Weights of a small GPT-style language model, trained from scratch on English Wikipedia.
Size: 10 layers, 4 heads of 128.
MLP neurons of a small language model. Each row is named by its layer, matrix (gate and up: input weights; down: output weights) and neuron, and shows model dimensions 0-95. Each number is 50 + 12 x the weight over its row's rms, rounded and kept within 0 to 99. A neuron's up and down rows have the sign that makes its largest values positive.
A block is one neuron, or neurons of one layer that tend to fire together. After each block is what it responds to, as a language model described it from the Wikipedia text at the highest values.

L5.gate1001:54 34 44 46 39 68 50 74 47 65 42 50 34 49 47 44 49 41 48 74 53 34 55 40 58 48 31 46 30 51 28 70 49 57 37 42 43 54 46 42 70 52 62 46 60 58 54 42 51 72 58 48 45 32 45 55 28 56 52 57 48 19 46 54 43 49 63 38 43 22 51 35 49 72 48 61 57 59 62 51 51 45 40 47 60 44 62 48 57 50 14 44 54 55 39 57
L5.up1001:76 53 44 65 80 61 44 35 41 53 39 66 51 31 35 54 24 61 61 63 58 48 58 68 62 50 74 39 62 48 38 52 30 75 68 49 23 56 46 61 46 45 49 52 42 40 60 51 76 40 54 58 59 37 48 51 53 59 64 48 28 58 42 38 28 61 32 37 61 56 69 36 52 52 26 49 60 52 57 49 55 43 66 30 43 58 62 50 67 42 41 48 49 49 66 36
L5.down1001:40 43 66 44 50 75 40 40 66 51 65 55 48 45 60 58 41 53 55 38 63 56 34 45 57 59 50 68 26 32 54 42 46 42 56 47 28 56 35 41 62 46 61 70 37 59 59 44 25 44 48 69 46 63 42 40 35 61 47 49 64 68 53 52 61 34 54 37 59 54 68 61 46 55 50 63 47 54 44 38 18 28 69 52 40 45 57 48 38 54 43 47 51 52 44 54
Description: Forms of "be" (was, is, 's, were) right after a subject, especially "It's"/"It was", also "which is"; weaker on wiki heading and table markup.

L4.gate379:75 32 49 59 49 42 65 49 43 38 46 74 63 40 51 40 35 61 55 68 45 55 70 54 35 69 39 55 53 43 40 42 42 72 46 47 34 61 65 33 68 47 63 50 38 46 65 32 42 45 53 62 33 51 59 42 52 68 62 39 58 63 46 44 74 55 42 68 36 61 62 36 52 58 24 39 29 53 58 45 46 62 48 83 51 53 58 47 62 25 64 29 63 52 49 68
L4.up379:58 47 37 52 39 53 41 35 46 53 55 42 67 37 73 63 62 60 46 68 73 31 57 56 73 59 71 70 35 32 58 30 62 67 58 74 29 48 64 61 57 45 56 44 64 42 73 45 39 64 51 33 42 35 49 42 43 44 52 40 27 61 46 43 62 49 33 53 44 32 60 43 32 47 59 46 45 50 80 24 60 57 48 43 57 35 38 45 64 46 36 30 62 48 40 46
L4.down379:54 46 61 37 58 59 68 41 25 52 44 69 52 49 49 44 39 55 45 56 30 52 59 62 41 28 37 36 64 64 51 54 47 52 71 46 42 73 57 40 52 47 35 50 51 51 55 46 53 63 60 65 32 36 37 20 36 65 49 65 52 61 24 67 43 65 62 67 59 35 55 52 43 55 41 56 33 63 72 58 45 58 63 29 46 38 77 43 50 40 63 40 30 57 37 53
L4.gate1350:38 48 37 44 57 48 63 50 41 58 65 47 49 43 66 48 52 48 51 70 33 58 49 35 50 41 50 48 43 60 35 48 33 63 63 45 84 45 50 57 47 30 44 44 50 59 48 56 52 41 41 26 51 46 64 45 45 45 62 39 72 53 55 53 61 45 57 37 69 66 58 35 50 48 47 46 59 53 52 56 74 48 55 51 51 39 45 41 49 62 41 44 40 64 53 52
L4.up1350:21 67 55 46 62 60 59 34 71 58 58 34 21 63 27 20 48 61 32 55 64 52 47 42 41 39 52 47 28 20 37 32 51 60 13 49 73 61 46 54 45 35 45 49 45 61 61 59 49 66 75 32 68 52 65 63 50 63 66 37 49 53 61 24 53 44 38 55 48 51 61 39 39 44 47 68 56 45 67 54 29 71 72 54 59 70 52 48 58 37 50 35 15 51 43 45
L4.down1350:39 51 64 53 37 54 36 49 65 51 58 63 33 49 38 51 34 41 46 48 69 48 62 54 65 60 37 57 28 39 67 51 61 44 55 43 50 38 45 42 38 52 40 64 65 59 50 41 38 60 39 66 38 48 56 50 70 56 56 52 00 55 30 48 60 49 47 39 53 49 38 38 54 49 47 56 53 47 37 39 64 57 35 40 19 61 58 53 51 37 49 81 76 55 47 53
L4.gate1729:63 61 55 45 63 29 64 31 44 69 58 50 61 61 48 28 46 60 63 47 53 49 81 29 64 44 34 73 44 41 43 51 46 48 62 46 59 19 77 40 73 68 54 61 54 63 65 59 46 42 71 51 45 41 75 65 44 51 44 49 43 54 41 58 54 58 26 30 49 32 66 42 46 39 55 44 63 42 62 50 47 52 67 30 33 57 48 25 46 61 40 41 56 57 66 38
L4.up1729:73 48 37 55 57 40 40 39 29 69 65 44 43 39 42 37 41 29 27 52 56 45 43 54 47 49 50 66 44 43 46 38 50 74 31 55 64 45 45 46 55 39 56 60 47 43 49 59 30 53 73 46 43 54 57 46 57 68 42 24 50 56 47 55 49 49 53 45 40 53 41 63 51 61 57 44 52 33 59 57 59 61 65 65 57 51 61 45 61 66 60 26 54 51 41 43
L4.down1729:50 51 68 67 61 30 54 36 52 44 48 48 66 44 37 61 37 53 52 42 42 42 45 21 45 17 56 43 47 29 54 54 64 41 46 56 57 53 56 47 50 32 34 46 73 53 41 49 51 65 42 60 39 54 58 41 35 55 28 53 30 53 44 51 61 51 52 36 51 63 32 14 59 51 46 49 40 53 75 37 49 75 51 57 31 65 35 40 40 55 43 47 77 60 54 36
L4.gate1926:64 80 66 25 43 54 62 56 70 69 47 58 55 38 66 53 45 49 46 44 46 55 50 48 53 54 53 37 49 46 42 38 46 70 40 66 56 59 39 48 80 43 37 36 61 25 29 62 55 48 55 46 41 56 45 25 43 66 52 44 49 36 37 51 58 82 65 44 73 49 52 41 43 51 52 52 42 51 79 54 43 66 36 74 42 40 60 50 43 58 47 52 55 57 46 41
L4.up1926:79 51 49 39 35 59 64 48 39 58 45 36 46 44 61 42 36 70 51 58 57 47 69 48 45 67 54 75 36 77 30 46 48 75 40 57 40 32 48 53 58 48 56 48 48 61 70 39 60 48 35 64 56 34 51 34 57 54 43 42 57 70 47 46 35 51 47 62 27 50 47 47 58 64 44 43 52 56 49 63 49 54 38 68 54 33 42 36 50 80 49 52 51 52 50 45
L4.down1926:53 56 53 55 64 59 46 62 57 49 41 60 47 59 62 50 46 53 43 58 63 51 64 37 51 55 74 60 61 56 43 46 59 41 69 76 60 62 45 48 51 52 45 54 53 51 34 36 56 43 31 41 51 42 64 33 53 40 52 49 31 54 56 56 58 45 73 47 49 61 48 43 54 83 37 65 41 43 38 36 43 52 55 54 33 29 35 70 56 44 61 39 36 49 38 67
Description: The apostrophe or s of "it's"/"let's" in quoted speech, e.g. "It's also"; weaker on "and" joining two names and mid-word name pieces.

L4.gate92:50 37 56 23 53 64 45 34 39 41 60 44 36 52 54 39 63 46 57 42 56 57 57 44 67 71 49 70 48 33 31 50 32 39 56 44 31 36 46 50 55 68 31 56 36 49 45 51 59 71 48 47 54 59 57 60 62 79 60 49 64 47 62 52 63 55 42 66 59 49 41 36 39 41 24 33 53 53 70 36 37 49 57 74 31 56 42 42 33 56 53 45 46 40 54 49
L4.up92:45 27 57 44 54 50 44 48 45 30 56 36 70 41 35 56 64 50 44 47 60 47 32 64 54 43 65 62 40 44 64 51 29 55 56 57 52 56 27 53 37 28 39 40 40 38 61 40 73 53 75 44 50 34 36 57 44 51 52 54 65 68 45 62 43 42 48 51 55 57 63 57 34 52 42 51 63 57 65 64 36 39 30 44 56 53 45 43 66 41 39 57 57 53 42 64
L4.down92:45 50 64 68 50 62 36 35 51 53 41 56 53 33 35 56 43 61 39 57 55 76 54 48 42 36 48 65 57 61 49 62 70 40 42 30 45 50 52 41 45 48 37 62 63 45 42 33 53 49 48 35 55 41 45 56 54 58 38 51 06 35 22 32 19 46 38 61 27 44 12 53 60 36 42 62 53 57 67 62 39 49 62 44 59 30 57 47 33 39 49 50 39 38 60 62
L4.gate163:71 68 43 31 55 38 48 53 22 37 71 59 54 52 57 53 69 62 47 69 32 54 69 45 51 65 63 43 46 65 79 49 63 63 59 38 55 57 46 53 50 47 39 49 42 59 46 42 58 67 67 50 44 33 48 64 62 31 42 66 58 30 53 36 72 45 55 62 61 47 47 16 50 62 49 54 51 35 73 48 67 47 23 46 42 47 67 42 49 23 42 62 47 29 35 54
L4.up163:61 40 38 53 42 71 47 54 56 57 54 46 48 47 38 50 40 44 55 65 25 61 56 46 44 39 47 56 63 47 52 27 49 56 60 64 68 50 38 51 49 33 58 74 39 70 32 48 43 47 51 51 75 30 48 53 43 17 60 81 53 60 86 50 58 66 57 51 35 48 45 36 57 47 61 74 47 46 49 45 33 59 39 35 38 59 51 55 48 54 64 66 36 38 22 50
L4.down163:43 40 70 43 41 43 40 42 67 50 53 52 49 52 67 53 50 45 46 30 35 60 60 20 50 52 37 52 56 51 35 74 46 53 48 49 62 35 51 61 69 42 46 49 55 61 63 62 45 34 68 36 64 47 60 39 47 35 37 53 53 36 48 48 51 68 47 50 39 66 44 28 66 55 83 72 58 69 42 50 45 62 62 43 57 62 63 29 31 56 47 45 60 33 53 42
L4.gate315:50 34 48 39 63 52 29 57 41 79 34 45 47 38 40 66 48 43 59 46 47 39 53 69 40 43 50 79 59 36 75 51 42 43 57 61 45 64 35 69 47 42 45 45 41 43 28 56 47 40 48 48 42 32 44 54 55 61 60 71 51 57 62 45 61 45 62 39 31 40 57 43 22 67 49 67 56 68 65 44 66 38 40 36 51 46 65 53 60 46 47 54 67 39 23 53
L4.up315:28 63 35 49 41 66 58 46 47 48 61 65 53 35 61 68 57 32 44 54 45 51 62 69 46 49 37 44 37 83 50 64 50 60 68 70 71 37 45 57 42 63 53 65 62 37 51 47 71 67 42 49 41 43 31 32 46 38 66 46 47 17 53 35 54 65 60 37 72 50 43 44 44 44 37 53 65 40 68 57 28 68 67 50 29 46 49 48 49 39 66 36 62 46 57 58
L4.down315:61 54 66 69 55 35 36 41 50 41 61 72 44 59 28 58 46 53 49 73 67 51 25 32 55 55 34 85 70 51 58 48 59 67 32 42 57 56 30 48 39 49 52 36 40 52 62 49 32 44 49 36 43 43 61 30 52 57 37 58 46 43 55 55 43 63 65 34 45 48 39 47 60 29 57 30 63 51 65 48 29 56 55 50 68 46 61 66 45 54 56 35 50 42 57 33
L4.gate1734:32 65 64 50 50 41 44 58 54 42 52 47 34 56 53 54 52 49 61 59 47 59 45 38 47 52 60 62 50 39 43 29 39 46 49 54 51 62 51 39 47 77 32 67 30 40 35 43 55 44 51 49 47 35 67 43 52 35 76 63 66 35 63 40 58 53 89 66 55 44 34 54 43 55 36 59 45 31 58 55 48 61 46 40 42 54 75 40 46 50 78 56 60 60 31 64
L4.up1734:62 66 42 55 67 60 51 65 58 45 58 31 49 47 45 54 31 57 63 58 58 44 45 59 55 64 59 48 71 49 54 46 08 58 56 52 47 69 43 71 54 60 12 37 47 54 32 64 37 39 39 52 31 25 55 63 58 44 35 42 56 44 49 49 58 73 52 44 78 54 60 67 40 52 57 22 35 46 48 50 46 59 45 66 49 28 38 52 55 45 52 34 43 45 71 63
L4.down1734:65 52 60 57 32 43 60 30 55 48 57 58 55 47 50 55 52 49 41 71 44 35 37 45 41 52 39 58 33 49 46 70 40 29 73 63 50 55 52 55 52 58 47 64 50 60 58 36 47 47 53 51 41 42 50 52 50 43 43 51 83 25 68 46 54 30 72 50 46 36 64 32 52 31 43 67 54 66 34 52 58 69 47 28 42 44 68 39 56 68 54 41 68 36 37 58
Description: The token right after a person's surname, strongest for goal minutes in football match scorer lists (Soltani 23', Horváth 6'), also verbs or scores.

L6.gate436:54 61 58 34 56 67 56 62 49 61 59 60 36 46 57 48 55 51 44 62 59 52 12 50 40 41 56 39 57 52 38 48 66 31 68 70 39 46 43 51 70 33 43 58 42 38 66 54 46 72 57 62 43 46 73 59 53 43 69 35 69 49 18 39 37 59 52 50 43 64 40 36 41 45 56 41 38 69 44 50 70 58 61 50 25 68 52 49 48 63 45 39 38 44 56 33
L6.up436:58 39 66 42 54 78 69 39 38 57 55 59 48 53 37 47 43 65 51 62 52 50 55 46 57 57 62 69 63 43 34 33 42 63 22 38 58 70 67 36 37 74 52 67 23 46 52 55 68 62 73 48 65 61 52 51 48 58 44 19 51 45 44 53 65 50 42 45 60 61 53 43 29 60 48 71 43 65 79 61 54 48 72 50 50 24 60 41 54 55 42 44 49 52 46 45
L6.down436:46 58 43 52 54 74 55 57 53 56 56 52 39 53 54 50 39 46 34 30 40 59 47 61 55 58 49 61 37 48 79 44 48 46 39 06 63 50 51 59 29 52 72 37 46 52 47 55 59 46 51 35 31 34 36 45 42 61 61 51 37 59 53 49 46 56 38 43 43 47 63 57 36 50 47 63 60 60 41 33 59 47 50 52 80 36 73 52 38 78 46 46 54 36 38 47
L6.gate1110:40 55 51 39 55 55 57 61 44 69 50 56 44 39 72 46 37 62 45 65 77 69 57 44 38 41 49 48 58 54 54 37 20 54 48 54 48 34 40 45 45 38 54 50 45 58 44 41 45 44 57 39 51 38 58 42 52 40 53 49 46 30 57 46 56 43 45 55 37 22 49 49 50 52 53 63 45 74 48 72 80 72 66 63 39 58 56 42 51 33 43 42 21 62 38 48
L6.up1110:67 63 43 58 46 43 73 41 54 46 34 32 54 47 66 32 46 55 48 73 60 57 67 43 64 29 51 54 47 49 30 51 36 50 58 49 16 53 44 40 51 40 50 58 64 55 21 60 72 58 56 68 35 36 47 54 56 37 47 47 48 52 43 52 61 59 26 62 52 47 64 52 37 32 40 50 58 64 55 54 43 28 46 26 38 38 52 59 41 56 43 31 43 44 25 40
L6.down1110:49 44 60 41 56 38 62 62 87 39 59 60 47 53 38 68 32 51 27 66 45 49 58 49 53 56 41 45 59 71 49 41 62 45 59 52 42 41 51 64 26 25 36 53 34 66 47 42 56 45 49 52 44 60 45 50 66 57 50 60 06 47 58 41 48 54 74 58 42 46 59 44 44 61 61 65 35 46 37 65 62 50 51 29 27 31 50 65 74 65 62 47 50 58 56 60
L6.gate1327:73 28 49 31 48 44 38 54 57 37 41 34 57 54 35 51 41 47 58 35 46 57 85 65 55 54 55 63 56 52 43 42 51 43 61 32 56 62 48 54 61 68 50 28 54 68 58 56 73 62 39 50 34 59 39 52 53 43 62 34 54 58 48 32 56 22 41 52 57 36 32 34 31 47 55 57 49 45 36 43 54 37 54 53 51 44 49 57 42 43 30 31 48 56 33 59
L6.up1327:60 39 42 75 43 42 41 47 45 36 85 61 24 47 59 48 61 57 68 83 43 47 55 34 50 45 51 59 48 50 52 32 36 48 48 48 60 40 43 43 48 68 42 39 30 57 20 48 58 41 66 36 43 57 32 49 62 46 60 67 54 23 53 61 44 35 46 59 36 52 60 40 60 51 23 57 43 53 54 47 39 31 62 53 40 44 62 49 42 51 27 47 44 34 51 37
L6.down1327:26 34 36 52 49 61 57 43 41 59 35 82 37 57 30 57 64 41 35 37 49 61 47 63 41 55 23 28 33 27 55 50 59 27 40 41 46 43 59 56 10 42 72 40 36 44 29 42 58 52 60 53 37 42 67 52 43 52 55 34 63 62 53 60 44 46 50 62 52 54 46 34 47 40 69 44 56 58 54 35 39 80 60 46 73 52 50 59 53 40 44 35 62 52 26 38
L6.gate1483:45 45 60 64 47 76 47 48 51 43 66 42 67 55 60 36 49 64 39 56 49 49 70 52 64 40 76 74 62 31 26 34 44 44 64 62 38 65 32 43 47 67 57 46 53 60 42 60 41 49 63 51 33 62 33 29 45 53 63 54 46 49 46 56 53 47 43 54 66 47 50 23 57 23 58 50 64 64 59 60 53 29 54 47 46 51 32 31 61 70 51 49 57 50 51 67
L6.up1483:50 64 52 58 50 71 39 50 62 53 66 59 54 60 72 43 35 69 68 45 57 53 68 45 54 27 50 60 35 44 59 30 47 34 69 57 63 33 38 45 50 47 49 26 44 63 33 59 42 46 19 45 33 57 38 42 77 46 49 49 52 16 63 40 48 54 49 58 50 49 50 48 49 55 54 72 42 54 39 54 51 29 41 42 55 48 41 37 41 51 61 45 56 69 60 48
L6.down1483:38 55 55 58 55 50 66 55 51 67 62 54 44 42 54 72 43 51 39 63 53 56 47 54 41 60 43 50 43 40 43 41 55 45 39 25 70 40 51 49 47 54 52 69 36 53 36 53 41 57 38 46 40 55 56 49 49 46 64 47 00 61 58 39 39 59 41 43 58 44 67 49 42 53 43 30 50 58 35 33 46 73 60 53 44 57 58 56 34 51 22 28 49 62 43 64
Description: The s of it's or that's, or is/was after It, mostly in quoted opinions; weaker on name-final word pieces in tables.

L5.gate779:40 50 48 43 56 42 53 37 51 38 48 50 70 42 61 61 24 40 52 61 47 59 34 55 52 62 37 52 46 43 54 64 39 48 39 56 61 48 58 44 47 41 53 53 63 58 59 35 39 36 59 47 57 45 41 49 44 53 42 59 52 55 59 50 56 40 51 55 43 25 52 56 49 46 49 65 64 51 51 53 57 52 55 42 76 55 66 57 61 56 59 57 44 37 51 47
L5.up779:51 35 61 41 53 60 44 46 29 53 65 66 66 50 35 52 41 38 76 57 59 26 44 53 58 46 66 54 45 42 55 40 78 59 53 26 60 57 54 57 64 46 52 51 49 48 25 69 50 39 55 46 45 45 50 50 59 52 58 39 57 48 37 66 44 28 48 53 62 35 54 57 58 51 61 47 54 54 46 37 41 49 54 51 21 32 49 60 70 51 69 39 56 18 55 49
L5.down779:50 44 69 64 56 44 52 23 63 40 37 63 58 39 50 40 43 35 65 53 63 54 38 51 59 42 51 37 43 27 42 47 47 45 54 51 17 62 48 57 58 18 29 32 50 62 50 51 57 31 56 52 49 51 40 31 50 32 75 43 30 38 24 58 50 33 63 78 47 50 60 62 60 61 47 54 35 51 44 67 60 69 55 61 38 29 49 47 68 76 35 55 42 21 40 56
Description: Two-digit numbers in sports results and tables, strongest on goal minutes after a scorer's name (Litmanen 85'), also table-cell values and heading equals signs.